{"attn_scale": 0.177, "init_std_up": 0.032, "init_std_down": 0.0, "lr_head": 0.0061, "batch_tokens": [16384, 32768, 49152], "doc_mask": false, "max_steps": 15267}
MLP neurons of a small language model. Each row is named by its layer, matrix (down: output weights) and neuron, and shows model dimensions 96-159. Each number is 128 + 32 x the weight over its row's rms, rounded and kept within 0 to 255.
Before each neuron's rows, "fires before" lists the tokens most often just after its 100 highest values on Wikipedia text that the model never trained on. A number after a token or word is its count.

fires before: "\n" 27, ":" 20, ": " 6, "=" 4
L5.down374 [153 172 168 152 107 175 118 123 134 147  77 135 140 179 149 141 153 141  99 120  92 139 121 159 148 131 145 120 122  61  76 152 153 131  81 140 102  68 105  51  94 117 140 149 114 167 118 138 133 155 155 217 108 137  88 133  89 160  94 148 153 129 171  73]

fires before: "1" 52, "2" 30
L4.down125 [158 114 143  97 138 106 157 112  83 149 164 175 145 191 126 127  82 146 135 161  65 130 121 153 124 164 110 172 234 145 141 174 147 112  86 166 128 110  77 141 115 116  87 155  88 168 100  82 139 181 215 138 123 141 148 116 114  73 149 149 143 113 102  81]

fires before: ", " 26, " | April " 6, "er" 6, "014" 5, "m" 4, "well" 4
L7.down313 [127 168  69 122 104  91 165 145 163 126 112 109 113 135  83  74 131 153 167 117 198 149 147 130 109 121 173 113 130 100 111 129 128 157 115 160 139  87 161  78 166 149 105 105 142 115 117  95 133 123  89 128 167 131 156 153 186 146 148 172 172 198 171 122]

fires before: "\n\n" 28, " The" 12, " He" 8, " His" 4
L5.down95 [122 151 144  99 152 145 135 135 120 142 203 141 141 120  92 144 146 125 158 161 114 101 117 124 131 133 122 126 109 137 103 160 129 155 120 120 116 255 162 102 136 168 153 137 136 138 143 134 103  94 136 151 153 109  94 108  73 181 169  95 142  80 180 148]

fires before: "\n" 23, ":" 23, "\n\n" 8, ": " 5, ": A" 4
L4.down359 [172 142 144 145 136 132 138  89 155 167  88 105 111 122 151  90 150  88 130 107 149 127 127  68  72 158 159 163 145 180  87 187 154  72  85 103 124 255 143 144 144 100 166 114 139 198  79 115 176 148 162 133 116 115  96 151  94  95 158 180 108  97 178  89]

fires before: " | " 34, " |" 16, "\n" 10, "\n\n" 10
L4.down316 [164 159 121 157 174 169 117 115 165 159  48  84 102 155 132 141 152 112 109  92  88 182 130 125 164 175 143 127 148 138 124  50 128  99  96 145  87 225 176 114 148 103  43 141 131 151 154  50  86 140 158 144 152 152 111 117  87 139  96 141 116 154 152  66]

fires before: "\n" 14, "=" 10, "\n\n" 7, "|" 7, "===" 7, "| L" 6
L4.down185 [165 126  88 107 128  93 127 141 149 115 151 176 123 173 109  97 108 136 103 103 160 129 113 150 105 118 126 131 132 111 115 121 105 140 140 151 123 255 139 153 134 125 111 119 143 141 180 144  96 136 112 157 156 128 159 115 105 150 105 146 140 130 152 145]

fires before: " | " 46, "0" 9, "1" 8, "2" 6, "4" 5
L5.down433 [167 124  66 136 133 102 151 104 147 128  95 118 167 115 146 183 118 171 128 159 178 113 166 175  96 173 153 123 123 131 138  93 118  95 135  60  59 239  66 139 135  82 171 109 120 117 128 143 137 162 154 107 123  96 106 125 107 116 169 150  84 153  82 126]

fires before: "m" 18, "h" 15, " m" 9, "he" 5, "014" 5, "ho" 4
L5.down189 [142 122 138 138 126 119  89 117 147 144 117 125  72 116 128  83  74 131 151 112  82 147 155 152 107 140 160 147 145 131 142 210 139  83 112 164 137 187 137 116 140 163 113 114 153 107 141 180 156 138  99 158 140 117 112 110 103 135 104  83 155 152 193 101]

fires before: "\n\n" 17, " The" 15, "3" 6, "5" 5, " It" 4, " He" 4
L5.down101 [100 161 186  77 170 147 162 158 143 116 226 127  59 159 139 159 122 126 136 125 136 129 143  88  93 133 166 149  85 116 158  53 106  81  75 108 140 255 141  77  91 186  90 188  98 183 128 126 165  98 142 136 143  96 137 100 126 162 154 146 176 130 179 123]

fires before: "2" 30, "1" 22, ":" 4, " " 4
L7.down64 [151 134 169 110  90 136 136 144 127 158 124 103 188 139 178 104 146 141 125 154 124 144 152 113  94 166 105  80 107 117 160 150  94 144  87 166 133 163 136 110 137 146 110 101 101 105 128 107 164 102 141 102 145  96 129  28 171 124 126  83 144 132 106 131]

fires before: "1" 25, "2" 15, "v" 7, "n" 4, "st" 4
L5.down455 [157 162 198 141 116  90 141  69 123 126 150 172  98 155 166 164 116 217  79 141  83 145 165 122 115 168 171 106 126  83 112 143  74 124 134 144 126 143 116 188 105 199 139  97 131 163 197 130 194 135 131  85 195 114  94 170 141 105 115 136 117  96 127 130]

fires before: "|" 33, "| " 33, "| L" 8
L4.down19 [157  96 225  75 101  96 128 107 154 104 124 126 106 174 102 131 179 104 143 103 127 123 109 133 154 166 137 138 141 139 147 126  86 145 125 153 165 238  92 159 129 153 107 123 142  69 156 152 120 140 129 133 135 103 122 114 132 156 172 155 115 129 151 255]

fires before: "2" 63, "1" 25
L7.down349 [125  89 122 123  87 124 139 112 187 116 132 110 172 171 165 115 139  82 152 175  88 187  99 122 136  77 135 117 128 137 134 121 141 139  92 166 106 144 138 188  94 170 103 107 176 122 173 154 160  85 184 144 127 110 154 118 101 184  86 144 110  93  82 175]

fires before: "1" 38, "2" 23
L7.down53 [ 86 129 106 143 123 133 132  70 137 128 171 132  82 146 147  46 166 131 139 176 151 146 137  97 176 148  92 106 131 142  91  86 119 149 178 103 126  21 137 171 132 180 143 184 110 176 116 120 165 173  96 135 126 135 148 121 113 172 114 131 120 164 136  99]

fires before: "1" 67, "2" 22
L4.down154 [147 158 185 162 168 146 118 165 142 125 112  86 103 183  68 131 122 166 130 159 114 183 115  89 123 169 155 104 214 125 206 109 139 185  76 108 182 148 106 143 130 168 138  80 181 135 155  95 101 153 153 118  87 203 101 168 111 130  76 149 101 100 130 129]

fires before: "2" 13, "8" 12, " | " 11, "6" 7, "3" 6, "4" 5
L5.down505 [141 111 108 138 170 115 158 145 103 127 102 138 164 149 125 179 120 114 109 137 122 211 111 216 148 110 131 167 120 165 152  97 178 105 196 184  85 186 107 147  90  77 186 110  79  77 112 113 108 161 109 131  81  93 167 130 118 128  95 137  91 208 159 139]

fires before: ":" 30, "–" 9, ": " 8, ": A" 6, ": W" 5, ": S" 5
L7.down437 [166 154 185 134 158 115 129 151 125 103 101 126 113 109  47  87 183  70 100 109 104 116 150 102 149 106 155 123 167 123 107 142 165 116 158  88 117 200 133 144  97 135 140 119 158 108 129 123  67 106 166  99 110 179 157 104 145 124 176 123 114 116 123 106]